{
  "d_model": 192,
  "d_mlp": 768,
  "rope_base": 100000.0,
  "qk_norm": true,
  "bias": "none",
  "tie_embeddings": false,
  "optimizer": "cautious_adamw",
  "beta2": 0.99,
  "lr_head": 0.00392,
  "schedule": "wsd",
  "seq_len": 1024,
  "train_tokens": 137400000
}
MLP neurons of a small language model. Each row is named by its layer, matrix (up: input weights) and neuron, and shows model dimensions 0-95. Each number is 128 + 24 x the weight over its row's rms, rounded and kept within 0 to 255.
Before each neuron's rows, "fires in" lists the words (lower case) most often at its 100 highest values on Wikipedia text that the model never trained on.

fires in: "by", "release", "to", "name"
L8.up217 [124 120 118 104 138 186 151 133 110  82 127 169 141 137 132 143 127 172  88 107 125 166 131 136 129 106 140 138 137 151 122 161 168 115 123 106 100 135 154 141 110 144 115 121 135 131 151  94 103 154 148 154 154 177 121 118 138 114  97  89 172 150 139 126  75 129  82 143 113 100 121 189 152  90 111  71 125 147 143 102 133 106 126 129 140  70 133 143  70 112  79 135 148  95 129 137]

fires in: "between", "released", "used", "release"
L8.up235 [123 129 120 108 146 165 103 115 140  52 143 157 126 158 152 103 133 123 150 156  96 119 122 134 172 130 166 134 100 134 131 106 131 124 123 135 106 149 113 125 116 138 138  97 123 119 142  92 128 115 144 138 166 200 123 130  86 183 141 110 157 175 134 127 120 134  90 139  99 131 117 157 136 141 124 141 128 119 135 142 136 113 113  84 124  94 108 150 121 161 132 120 174 131 130  89]

fires in: "the", "a", "film", "born", "running", "finished"
L8.up158 [ 81 135 107 133 143 110  94 123 105 133 155 173 151 122 172 130 166  93 113 159 102 142 179 159 149 146 144 122 148 138 140 116 122 131 197 141 123 150 118 164 120 114 127 111 124 102 143 101 159 132 126 109 152 173 127 111 139 134 112 112 119 139 146 127 126 123 119 120 142 112  99 124 130 114 146  92 155 125 115 154 165 129 113 165 110 129 151 132 102 157 156 131 110 165 147 138]

fires in: "was", "not", "just", "justice", "given", "also"
L6.up138 [ 94 120 134 129  94 166 140 145 150 112 167 142 106 119 108 136 131 131 109 131 124  77 154 180 142 140 148 120 120 148 128 132 143 137 118 148 100 139 149 141 122 134 147 127 159 132 151 112 102 136  67 176 110 141 130 120 124 176  91 109 135 140 104 112 141 129  87 165 114 172  94 114 113 181  94 119 158 114 186 131 136 141 107 158 110 120 124 127 128 131 175 127 137 162 123 108]

fires in: "on", "open", "by", "opening", "opened"
L4.up406 [139 142 133  77 158  87 110 172 105 125 135 104 104  90 165 131 120 121 173 134 152 101 111 133 174 108 109 129 104 112 145 142 120 138 141 148 127 181 146 118 165  92 116 117 158 147 163 124 152 150  91 124 114 145 168 102 128 121 137 133 132 142 129 126 156 114 150 117 137 146 142 166 123 166 133 116 113 119 102 174 158  89 105 151 132 146 161 100 139 136  92  95 149 151 193 170]

fires in: "school", "science", "schools", "crescent", "could"
L4.up225 [111  84 123  84  93 122 103 128 127 115 104 126 138 157 103 128 141  94 131 153 116 122 183 118 130 100 112 142 119 155 127 158 113 124 124 154 123 159 132 120 126 118 127 101 104 124 144  83 135 131  89 123 123 128 138  93 156 134 119 176 103 141 113 122 120 117 168 128 101 153 144 165 120 143 154 146 180 107  84 127 190 147 105 171  87 133 110 108 159 150 150 142 117 185 133 159]

fires in: "of", "located", "born", "general", "liberation", "aged"
L6.up141 [ 98 126 119 127  98 114 154 126 130  87 168 137 104  94  86 150  96 106 112  86 147 106 107 173 135 143 146 116 151  92 108 112  93  88  99  89 106 149 124 133 140  99 137  97 112 121 129 125 152 159 111 155 161 124 124 130 172 146  80 146 158 138 134 115 187 121 123 124 104 120 129 130 111 103 169 156 148 127 143 117 118  73  97 171 108 134 148 114 128 145  95 163 142 130 152 135]

fires in: "name", "succeeded", "executive", "naval", "named", "riolama"
L7.up243 [114 114 146  81 139 140 131  99 118 107 131 128 150 109 115 138 145  81 124 111 104 122 165 165 118 119 144 132 109 149 108 133  54 129  95 161 113 162 130 112 138 152 156 117 103 123  96 131 129 180 111 141 152 138 114 102 109 144 103 148 150 131 144  95 125 113 111 132 109  83  95 153 127 151 148 112 130 136 141 191 142 145  82 205 115 100 170 138 108  81 105 119 127 119 173 169]

fires in: "when", "town", "john", "other"
L6.up353 [105  88 127 111 127  84 128 141 143 100 142 107 162 121 134 110 154 120 128 110 138 143 169 101 133 138 141 126 140 153 137  90 145 142 130 158  72 138 166 159 151 133 167 109 141 119 140 106 135  75 117 135 155 162 125 104 157 182 123 105 152 155 108  97 126 136 119 159 142 106 139 149  88 144 142 147 178 116 187 121 116  87 121  99 146 131 129 150 106 132 147 160  85 168 150 113]

fires in: "and"
L6.up550 [108 140 124 136  85 147 174 131 131 122 119 176 148 101 137 101 110 148 143  94 155 144 122 147 119 114 165 123 177 118 111 120 123 121 111  89 121 180 131 126 122 155 118 132  92 103 138 146 160 171 125 129 168 131 126 140 172 130 126 109 121 102 163 102 161 131  96 122 151  88 119 158 127 119 109 103 151  85 122 117 153 138 119 129 139 125 133 111 150 110 138 166 121 120 153  97]

fires in: "and", "eng", "soon"
L9.up619 [152 116 160  89 169 162 120 138 123 114 150 132 167 123 107 109 124 142 149 155 181 141 152 119 154 134 117 128 152 148 161 112 118 145 166 151  66 187  69 122 116 132 126 125 132 156 165 100 118 156 111 152 151 124 150  96  88 136 129  93 175 153 111 101 161 133 129 123 135 130 104 112 101 123 136 129 156 125 121 148 125 118 106 127 111 158 145  99 156  77 124 134  90 140 169  96]

fires in: "known", "development", "support", "previous", "previously", "entertainment"
L4.up296 [107 118 110 141 133 131 128 161 120 100 151 126  89 121 181 132 167 122 109 109 112 131 105 126 127 145 146 136 152 138 139 163 151 125 139 123 141 119 146 116 141 125 164 133 114 112 140 117 128 128 130 140 172 170 113 134 130 165  83 100 140 110 122 152  95 153 153 162  82 147 115 153 132 112 101 114 170 122 169 136 163 163 132 168 130 116 173 146 140 102 140  99 140 121 129 131]

fires in: "as"
L9.up399 [142 124  88 147 126 115 112 195 130 119 143 152 113 129 130 135 126 147 136 129 116 134 185 113 160 161 143 118 142 143 153 109 141 138 138 146 103 174 140 155 123 132 140 134 135 143 145 114 107 154 134 148 164 174 180 126 123 132 162 116 138 162 129 162 147 173 119 112 108  60  80 118 127 155 146 128 132 127 137  87 142 136 137 137 146 136 126 112 141 134 160 116 175 120 119 113]

fires in: "both", "total", "mother", "not", "battle"
L6.up9 [126 145  98 122 139 133 142 149 123 105 152 140 154 111 135  87 129 125 137 109 156 135 126 129 125  94 125 161  86 125 167 118  71 130 110 129 145 122 147 146 136 115 130 122 145 142 191 134 170 136  86 128 122 119 183 111 167 147 107 143 108 128 113 110 115 124 142 131  97 133 119 136 145 139 125 136 116 103 109 168 151 112 107 157 140 127 101 101 117 138 147 126 133 149 160 137]

fires in: "league", "attended", "of", "ottawa", "georgia", "attendance"
L6.up527 [121 108 143 117 170 136 183 124 107 111  77 136 100 117 112 133 155 117 136 156 107 114 174  94 110 128 131 133 101 146 121 137 172  73 133 131 123 101 170 116 121  90 158 129 122 103 194 119 137 120 124 144 160 131 150 131 142 134 125 116 154 147 114  88 132 159 125 128  67 114  74 151 136 102 118 102 163 140 139 161 142  99  94 155  94 172 160 104 120 184 110 108  96 131 127 101]

fires in: "and"
L9.up269 [102 134 160 158  89 160 123 123 138 124 128 111 132 109 126 131 119 134 137 120  90 128  90 134 160 117 197  96 113 143 130  89 102 114 142 100  88 157  87 122 128 154 151 113 160 125 124 142  93 161  96 163 142 130 150 139 123 133 120  83 166 115 177 129 129  95 100 139 141 115 142 103 123 146 134 130 115 109  93 129 152 128 111 149  99 124 132 106 115 159  93 157 110 156 176 155]

fires in: "her", "his", "heritage"
L4.up252 [118 131 124 134 128 109 144 123 138 112 129 123 168 168 189 193 124 152 123 135 124 109 146 142 172 149 118 121  60 123 132  91 140 103 115  89 111 115 114 155 126 128 137 100 110 130 125 122 118 149 123 124 130 142 160  99 134 114 143 142 128 118 147 124 144 137 124 133 125 140  98 128 114 118 126 105 118 160 152 138 126 113 150 162 165 109 116 145 138 157 113 163 148 181 130 134]

fires in: "where", "during", "when", "would"
L8.up473 [144 167 145 136 149  86  84 165 152 134 139 123 127 119 122 128  90 119 166 119 127 158 167 187 101 152 170 121 124 158 159 116 164  66 162  97 134 156 127 116 130  96 141 127  78 147 130 126 139 117  88 113 145 180 138 149 141 122 118  86 171  90 103 180 129 131 129 157  90 102 102 135 115 126 150 102 143 149 135 140 121  98 144 111 121 140 118  87 120 125 142 114 129 108 120 169]

fires in: "and", "children", "born", "date"
L7.up333 [146 143 112 142 108 168  78 144 141 115 165 110 126 114 152 119 125 147 120 104  88 190 117 150 105 136 157 126 132 141 168 105 154  87 128 144  88 132 145 106 130 120 100 120 106 135 147 108 122 143 115 114 147 160 125 116 141 127 154 102 168 121 127 141 143 124 133 121 139 119 110 133 137 119 121 105 144 106 118 141 154 161 103 155 125 150 160 114 104 133 120 130 145 135 138  82]

fires in: "as", "according", "seen", "helen", "launched", "french"
L8.up77 [136  97 105 111 140 171 146 104 163 137 140 173 149  91 109 127 164 155 142 124 127 148 128 167 147 167 157 150 108  94 143 167 106 142 165 157 110 122 120 133 140 138 162 157 132 110 139 100 141 144 134 156 129 147 157 101 146 136 146 129 169 103 122 117 141 183 145 146 153 136  94 106 135 127 102 137  90 128 134 136 133 103  95 157 132 134  98 149 107  96 104 115 138 149  96 101]

fires in: "with", "including", "include"
L9.up80 [ 87 124 129 131 134 119 116 116 166 117 142 145 154  98 139 140 123 104  90 144 142 165  94 124 119 163 147 118 111 157 139 119 159 142 116 160 114 109 119 185 184 115 148 102 119 129 120 113 131 152 114 138 164 149 113 117 145 203 130  80 114 148  87 126 121 173 134 125 167 110  94 135 131 167 187 117 124 163 123 130 126 117 141 125 105 128 143  98 128 136  88 116 132 124 147 156]

fires in: "between", "were", "among", "along", "with", "are"
L4.up227 [142  97 111 125 106 127 117 126 102 131 140 162 130 110 164 159 110  82 142 143 170 135  71 149 163 162 173 159  78  97 161 138 165 133 141 146 133 155 122 175 143 110 170 114 108 129 143 126 124 142 117 145 135 170 128  99 134 136 117 109 161 128 112 120 131 137 132 163 117 171  77 121 130 138 119 107 108  96 148 125 144  99 154 122 100 147 117 120 150 133 109 127 127 131 133 157]

fires in: "between", "family", "staff", "families", "introduced", "attack"
L9.up721 [141 131 136 142 143 125 119 141 149 151 113 160 138 140 108 160 144 122 102 125 136 142 149 122 128 142 154 150 146 154 111 111 139 102 158  92 117 141 123 140  98 118 118 103 136 100 152 112 108 143 110 152 109 159 125 122 175 161 111 137 129 102 163 133 137 152  87 127 162 119 155 162 124 138  93 163  92 141 148 104 127 122 128  86 100 123 153 164 161 139 138 176 165 145 131 136]

fires in: "7", "8", "9", "71p", "6", "79p"
L4.up438 [119 145 124 110 138 162 134 153 134 110 153 152 166  83 121  89 144 126 129 127 155 103 169 154 108 145 145 126 148 155 145 119  89 130 134 126  56 113 133 143 181 107 155 137 167  95 136 103 145 126 114 133 155 128 132 145 106 137  97 167  82 128 125  96 107 124 116 112 114 150 122 127 115 133 127 132 168 120 181 150 144 132 108 125  97 173 138 161 140 158 173 134 122 143 142 144]

fires in: "is", "was", "running"
L6.up504 [134 117 127 134 110 108 112 130 130 128 114 172 104  66 150 102 123 142 141 143 112  85 138 165 146 172 127 147 140 128 108 170 120 147 133 118 127 148 142 160 142 114 126 137 119  94 132 109 131 132 121 121 100 135 147  64 154 117 122 124 178 138 147 134 135 113  92 142 169 162 108 146 123 125 162 121 147 111 168 133 146  80 122 134  96 111 137 126  98 147 145 124 131 167 158 140]

fires in: "where", "following", "known"
L9.up563 [103 152 172  78 158 102 133 161 108 101 117 146 121 110 135  94 113 137 132 108 129 102 128 122 140 154 186 197 156 121 150 104 129 147 136 137 144 130 133 119 165 126 132 105 139  93 132  97 161 132  89 102 177 167 138 137 108 141  74 120 176 104 154  94 163 111  97 107 148 114  79 131 107 114 135 107 130  84 155 150 121 136 175 157 152 133 132 130 110 129 112  88 123 110 118 104]

fires in: "with", "because", "as", "if", "focused", "focus"
L4.up531 [ 83  99 127 102 146 134 112 132 148 140 108 151 147 134 154 126 119 116  95 123  76 115 131 111 135 162 152 157 122 129 153 135 140 121 100 156 140 116 122 171 141 141 134 108 148 134 118 107 102 157 144 112 131 150 135 106 110 156 134 144 116 140 140 127 179 154 105 192 121 113  89 111 103 145 168 117 123  73 171 146 143  79 119 166 124 131 153 105 107 123 105 155 179 158 125 129]

fires in: "people", "power", "television", "president", "piece"
L6.up242 [132 152 144 162 103 138 113 156  97 138 146 132 116 142 197 106 144 109 121 135 114 110 113 135  73 120 125 147 172 146 122 100 104 131  71 130 131 113 156 120 143 129 120 124 152 133 150 119 129 131 138 129 149 146 138 103 122 152 122 115 160 118 124 128 161 128  80 113 118 103 110 124 153 141 125 107 202 125 115 131 136 138 134 133 132  92 136 126 123 119 162 162 163  99 142  93]

fires in: "an", "another", "announced", "any"
L7.up643 [157 122 135 103 165 158 154 118  88 132 171 138 123 145 152  97 124 158 106 139 170 129 110 129 111 136 145 104 141 117 150 115 120 102  98 116 125 127 111 130 144 159 116  89 152 109 143 120  91 124 108 159 140 158 127  97 144 113 109 104 101 121 112 158 124 122 118 135 124 127  87 176 145 137 128 111 118 137 183 137 117 129 125 125 138 107  93 111  80 161 116 126 132 106 164 118]

fires in: "an", "for", "as", "another"
L9.up386 [110 145 109 107 138 146 130 100 160  87 127 168 172 143 108 129 120 147 125 138 114 166 121 144 126 172 140 143 104 135 133 150 104 116 110 147 127 154 136 126 127 142 105 109 112 133 138 127 139 191 123 144 157 188 156 103 148 137  94 144 109 150  94 142 149 149 132 154 134 151 109 127 133 130 145 125 110  83 127 160 102 112 134 137 104  98 130 113 100 149 103 121 153  86 157  96]

fires in: "early", "can", "either", "large", "located"
L6.up521 [116 127 133  95 138 134  99 130 157 130 114 136 161 136 105 137 113 122 137 140  94 140 132 164 132 167 129 143 102 114 142 128 126 140 160  93 132 129 122 142 110 136 151 115 161 152 114 145 116 175  68 186  96 144 145  85  88 168 147 159 114 143 130 148 127 114 135 115 128 124  99 105 129 135 169 121 124 137 201 146 133 115 145 174 124 115 106 101 113 146 130 114 153 114 120 149]

fires in: "as", "jump", "jacob"
L4.up326 [144  99 115 127 126 123 147 129 149 108 122 149 125 100 106 152 120 115 103 124  91 131 130 138 131 121 154 142  64 118 129 122 115 129 172 169 116 172 178 140 138 111 128 127 110 133 146  96  97 175 112  95 153 159 137 116 146 141 140 121 140 120 102 150  83 172 114 147 130  91 118 130 104 120 112  97 118 142 177 148 164 137 139 141 151 160 171 144 116 107 110 130 110 130 143 154]

fires in: "was", "succeeded", "joseph"
L7.up8 [130  90 133 131 103 131  98 142 149 135 112 164 162 152 147 135 173 108 144 141  97 132 182 103 139 115 150 110 125 133 133 127 108 122 148 161  67 155  82 132 122 156 124 116  84 126 144  96 130 111 117 109 133 145 203 129 134 133  96 100 178 147 125  98 126  94 115 160 110  88 136 157 107 120 136 119 178 138 157 146 139 140  92 122 129 134 156 175 108 108 137 145 146 105 147 104]

fires in: "career", "is", "early", "personal", "background", "language"
L7.up51 [133 113 130 111 131 147 105 136 123  88 133 156 116 120 105 122 140 119 179 102 131  96 149 118 152 142 167 135 129 118 107 111 101  94 124 124 101 133  95 116 125 144 158 171 121 117 149 115  91 137 122 133 147 171 177 121 177 134 157 107 139 126 144 110 130 131  75 172 148 104 137 117 141 113 114 115 149 108 104 153 187 117 131 120  62 115 127 112  88 137 178 164 141 143 151 132]

fires in: "released", "release", "reaction", "roosevelt", "reached"
L6.up366 [166 123 142 125 118  96 133 171 124 118 133 162 108 122 145 108 101 106 116 125 128 153 109 124 132 131 147  96 122 120 100 100 122 125 101 132 108 180 120 135 118 140 132  99  99  67 141 117 134 124 115 126 160 163 141 127 123 178 101 106 189 120 181 115 164 132  77 156 134  98  88 151 125 129 184 154 123 141 124 116 143 118 129 109 141 139 158 143 117 138 122 114 128 165 132 149]

fires in: "france", "us", "children", "force", "usa"
L8.up124 [113 102  93 109 133 161  86 167 147 116 161 114 112 150 122 147 102 143 145 140 142 101 149 132  79 139 137 139 122 111  87 175  84  81 164 125 113 176 113 145 126 124 144 124 157 128 158 120 155 164 125 138 146 127 141 143 142 135 105 118 121 114 132 132 123 161 106 150 123 142 140 176 146 124 130  77 136 126 152 116 117  97 184  85  90  92 127 114 121 123  97  95 134 180 135  77]

fires in: "an", "another", "any"
L9.up237 [123 133 134 114 135 157 136 127 102 111 122 136 158 175 141 139 144 149  96 129 146 155  78 141 163 194 137 104 146 128 102 167 116 151 145 129 114 109 149 156 123  96 153 149 136 147 133 113 118 168 132 151 133 166 166 129 106 124  87 111 116 180 117 134 112 114 108 104 123 129 124 140 118 144 123 120 131 108 158 162 105  95 116 152 118 125 153  89  99 181 148 168 163  91 133 124]

fires in: "made", "many", "match", "make"
L4.up213 [117 144 107 122 142 136 130 111 101  87 122 163 118  96 165 125 113 116 127 141 181 136 116 119 101 125 121 130 122 152 147 150 119 103  69 157 127 152 157 133 177  89 131 109 112  81 139 103  98 166 120 151 107 157 107 133 130 100 127  91 136 139 103 111  97 151 151 108 111 104 129 135  83 143 141 116 152 154 152 145 129 111 125 156 154 136  92 107 116 121 124 143 128  87 164 164]

fires in: "by", "lieutenant", "marie"
L4.up723 [118 115 153  64 151 137 137 136 139  74 147 117 105  95 126 140 120 121 129 116  98 141 114 132 162 117 127 132 100 128 145 139 101 129 116 100  96 178 126 147 155 125 134 118 130 133 136 100 126 119  75 137 125 122 138 118 152 138 141 120 160 152 110 134 130 106 130 122 123  81 110  93 118 127 178 108 114  86 127 133 181  85 107 137 131 127 120 114 131 130  82 108 130 164 159 163]

fires in: "following", "by", "according", "succeeded", "after"
L8.up161 [ 83 147 117 117 151 124 146 134 122  87 150 113 138 119 165 128 127 117 165 151 136 148 129 130  90 148 111 141 117 118 147 159 142  65 127 145 140 127 182 124 160 101 126 106 142 131 137 123  77 149 125 115 165 164 153 117 128 106 146  93 166 113 127 124  90 131 142 148 117 105 101 196 116 151 164  94 123 117 172 109 142 120 153 137 107 141  91 130  94 121 150  91 122 127 120 105]

fires in: "round", "around", "ground", "running", "down", "run"
L4.up253 [152 162  99  99 144 156 143 126 131 117 116 143 106 152 126 103 122 167 131 125 151 115 138 156 127  83 149 144 135 122  86 134  90 118 135 131 100 137 123 114 141  90 140  94 131 123 125 111 117 109 121 113 146 135 155  80 123 156 103 175 138  90 151 119 119  96 114 126 151 100 143 136 124 149 160 155 128 137 195 157 141  70  78 130 107 100 141 101 139 124 121  73 154 137 137 109]

fires in: "year", "following", "where", "roof", "idea"
L8.up105 [107 163 116  95 147 138 132 185 151 128 126 175 139 122 103 120 103 139 161 136 117 121 105 133 159 174 143 126 112 137 127 134 133 157 105 132 144 108 119 163 168  99 169  96 130 104 118 114 156 114 138 116 101 129 139 103 132 169  93 141 149 142 145 118 152 176 150 107 136 105 137  99  99 121 129 115  86 148  95 174 130 138 141 107 138 116 152 148 119 156 104 148 174 170 123  94]

fires in: "known", "between", "www", "running"
L9.up239 [141 131 110  95 139 139 118 148 153 115 130 101 135 162 132 125 135 124 216 134 150 112 105 203 170 156 136 161  90 140 153 113 119 117 100 146 146 139 105 145 138 150 128 129 136  89 147 100 147 131 109 104 124 138 199 113 119 155  93 134 160  59 121 177  94 132 113 134 134 103 137 177 140 106 165 152 141 135 122 109 134 118 126 109 162 109  94 118 121 145  77 126 120 123 140 149]

fires in: "to", "t", "would", "not", "also", "like"
L9.up89 [ 82 148 103 139 119 102 101 119 129 119 129 135 116 134  89 120 115 174 117 135 129 120 131 146 142 166 135 143 120 147 141 159 131 157 150 133 122 125 136 135 119 136 126 112 143 108 118 102 143 153 101 173 148 169 104 122 102 142 146 125 124 122 132 120 171 145 131 105 123 116  78 131 120 119 115 112 129 123 150 129 147 141 155 145  89 125 142 122 128 123 122  96  96 121 171 118]

fires in: "released", "release", "returned", "remains", "reference", "remaining"
L6.up82 [153 149 103 132 143 172 126 147 105 113 152 166 125  90 141 128  85 108 138 123 136 153 113 175 149 155 141 117 127 120 100 116 155 134 145  87 115 145  80 113 140 129 130 107 126 105 162  92 148 143 150 154 126 148 131 139 131 133 147 142 137 159 106 138 152 124 106 178 153  87  97 146 130 143 148 139 136 124 142 120 128 124 146 125 109 139 140 111 136 161  85 100 168 152 131 147]

fires in: "to", "preceded", "by", "succeeded", "score", "apps"
L6.up585 [112 141 107  68 127 149 141 133 141  42 105 129 125 145 130  81 128 146 136 101 131 120 149 142 149 108 150 148 105 103 134 150 122 131  86 169 100 145 147 111 125 134 136  94 159 117 144  75  90 138  97 128 159 186 113  95 117 152 132 113 139 102 154 139 126 112 109 120 147  92 141 161 160 143 107  76 150 168 115 143 142 143 107 177 109 107 147 126  93 124 135 131  75  85 129 140]

fires in: "between", "details", "get", "date"
L7.up592 [141 129 166 102 140 158  91 147 126 112 112 122 137 177 101 105 139 136 140 118 157 111 105 177 145 133 146 162 168 115  85 141 114 106 131 111 131 129 131 127 154  97 149 114 157 110 154 119 121 143 106  90 135 173 121 117 134 158 110 157 155 102 132 115 139 173 116 141 139 111 113 154 146 177 139 127 117  97  98  97 142  93 101 145  86 165 108 117 123 170 117  76 128 145 141 142]

fires in: "between", "according", "appearances"
L9.up638 [139 156 121 125 127 165 162 121 125 121 108 123 109 136 143 137 102 135 162  96 116 157 109 158 133 133 137 165 111 150 131  86 121  95 111 148 151 107 169 139 165 110 115 108 110 130 168 131 152 143 116 110 127 166 118  64 125 122 121 101 174 116 122 138  88 149 125 151 111  92 107 155 130 132 142 150  90  92 117 140 140 124 144 126 134 133 131 148 131 144 135  75 130 140 149 101]

fires in: "released", "based", "usa", "uk", "us", "company"
L4.up527 [125 104 113 121 131 156 110 155 122 132 127 133 146  99 125 133 134 127 181 103 135 140 114 100 109 101 141 135  96 119 109 172  85  95 131 125 109 146 100 160 114 132 141 136 140 140 197 100 139 131 149 126 139 101 118 106 112 143 125 131 189 141  98 159 110 167 129 101 127  71 104 160 130 112 116  51 136 107 114 138 162 124  95 139 104 109 125 136 118 133 121 156 134 143 149 134]

fires in: "an", "appointed", "announced", "promoted", "performed", "became"
L9.up427 [165  67 128 123 159 134 111 134 119  95 109 144 105 139 140 116 179 149 119 140 136 161 134 157 167 118 154 131 114 155 161 129 119 164 112 145 116 118 148 150 130 165 138 143 126 136 154 106 147 114 143 132 117 159 166 111 120 161 128  95 114 166 116 143 140  91 135 137  76  88 105 185 135 116 165 141 123 150 183 108 121 129 115 156  98 129 159 132  82 147 137 167 186  88 137 126]

fires in: "9", "978", "93", "90", "900", "8"
L4.up53 [112 135 123 118 126 134 147 150 121 101 133 166 144  98 127 101 157 110 113 152 175 109 143 151 134  94 152 143 108 135 145 151 113 107 131 151 115 119 157 116 151 139 117 130 145 100 148  93 176 128 130 136 167 131 150 123 132 143  93 125 134 134 115 131  91  99  72 127 136 140 111 168  99 125 184 103 146 121 207 195 125 119 112 140  90 160 134 118  76 116 109 129  66 113 141 157]

fires in: "his", "its", "may", "their"
L6.up129 [153 147 152 130 127 124 160 156 143  88 160 117 185 139 180 126 131 128 101  94  98 126 115 175 108 131 193 108 117 118 149 137 114 112 124 139 130 107 146 164 121 129 149  95 157 139 176 106 119  99 105 136 124 175 153 129 177 137 104 123 123 138 134 130 125 154 134 122 120 137  82 100 156 100 139  91 136 127 167 122 162 116 128 179 108 136 105 129 146 124 103 141 146 151 132 115]

fires in: "his", "high", "four", "him", "fourth", "six"
L4.up196 [ 90 147 145 129 129 115 100 191 117  87 130 145 145 167 136 118 186  90 173 131 157 104 109 132 153 107 169 171 158 100  96 151 124 134  93 134 145 125 117 155 152 127 115 119 126 138 119 101 150 159 126 135 133 139 134 140 131 136 158 104 164 152 140 113  98 147 127 139 148 166  91 139 127 118 138 111 150 142 153 107 125 100 108 152 156 129 107 160 122 147 161 130 134 110 159 124]

fires in: "served", "led", "do", "comedy", "aged", "red"
L4.up163 [134  92 160 120 168 120 108 121 140 114 127 174 121 146 152 110 128 144 170 113 106 141 105 155 178 130 135 150 123  92 132  99 111 100 116 141 123 127 120 128 113 128 106 114 124 103 137 134 140 153 137 117 155 127 159 121 147 113 148 155 115 143 116  92 170 138 111 149 149 108  93 120  95 146 165 124 114 102 175 117 120  94 133 142 112  94 157 157 107 137 120 128 186 126 146 117]

fires in: "site", "son", "six", "serie", "section", "chief"
L4.up10 [112 133 137 147 168 149 106 172 116  71 159 128 120 128 130 122 196 102 124 106 108 148 148 153 142 146 160 135 137 140 157 166 119 135 133 112 104 195 129 171 129 144 138 111 144 128 159 102 121 170  93 128 140 141 131 134 155 105 137 118 131 164  98 107  97 130 119 123 141  80  92 131 105 164 141 139 174 123 153 115 140  77 110 124 114 125 124 169 125 119 149 136  86 152 154 118]

fires in: "album", "appeared", "appearances", "appearance", "utc"
L6.up724 [135  96 101 103 156 154 100 112 131 120 132 106 115 134 126 160  68 137 135 122 140 125  94 118 117 160 144 134 118 131 103 126 148  91 101  90 148 124 160 155 193 101 152 148 145 128 171 112 145  81 132 109 150 128 133  91 139 113 121 131 143 118 143 108 107 133 132 149 101 123 122 144 148 153 142  83 182  79 123 147 135 129 151 130 115 105 109 107 110 174 143  83 110 167 158 152]

fires in: "and", "time"
L7.up690 [120 136  88 104 139 146 105 125 142 137 150 109 108 103 163  90 132 103 116 109 153 159 108 138  96 143 114 124 132 125 109 102 130 109 142 127  83 138 115 123 122 121 113 118 123 140  97 115 118 154 100 133 154 117 159 128 138 164 141 110 156 137 139 125 129 102 132  92 129 107 132 126  72 123 153 103 115 107 148 103 161 109 117 158 102  98 104 136 132 147 148 123 128 183 193 104]

fires in: "both", "five", "family", "few", "four", "fourth"
L4.up397 [127 118 103 138 139 138 115 192 132 121 165 118 138 162 141 131 137 116 164 100 154 123 138 112 109 111 146 168 125 127 128 161 102 140 121 131 153 105 115 133 172 115 119  90 141 143 149 126 180 174 109 135 110 147 167  72 176 148 107 113 124 134 138 152 120 151 128 121 144 125 139 156 115 115 126 139 120 119 117 102 141  97 144 103 156  96 117 109 137 142 180 134 156 114 150  77]

fires in: "music", "son", "soon", "site"
L4.up75 [129 149 129 136 152 150 110 144 110  97 176 187 107 104 164 155 140 154 143 109 141 151 108 126  75 149 178 138 172 105 129 106  91  95 106 154 145 151  83 139 100 125  97 121  91 124 139 118 152 165 132 178 147 154 141 107 134 142 118  87 164 138 107 156 112 138 157 107 142 123 137 116 143 139 119 121 194 134 129 110 133  99 111 113 157  89 143 138 150 133 146 166 135 135 118 110]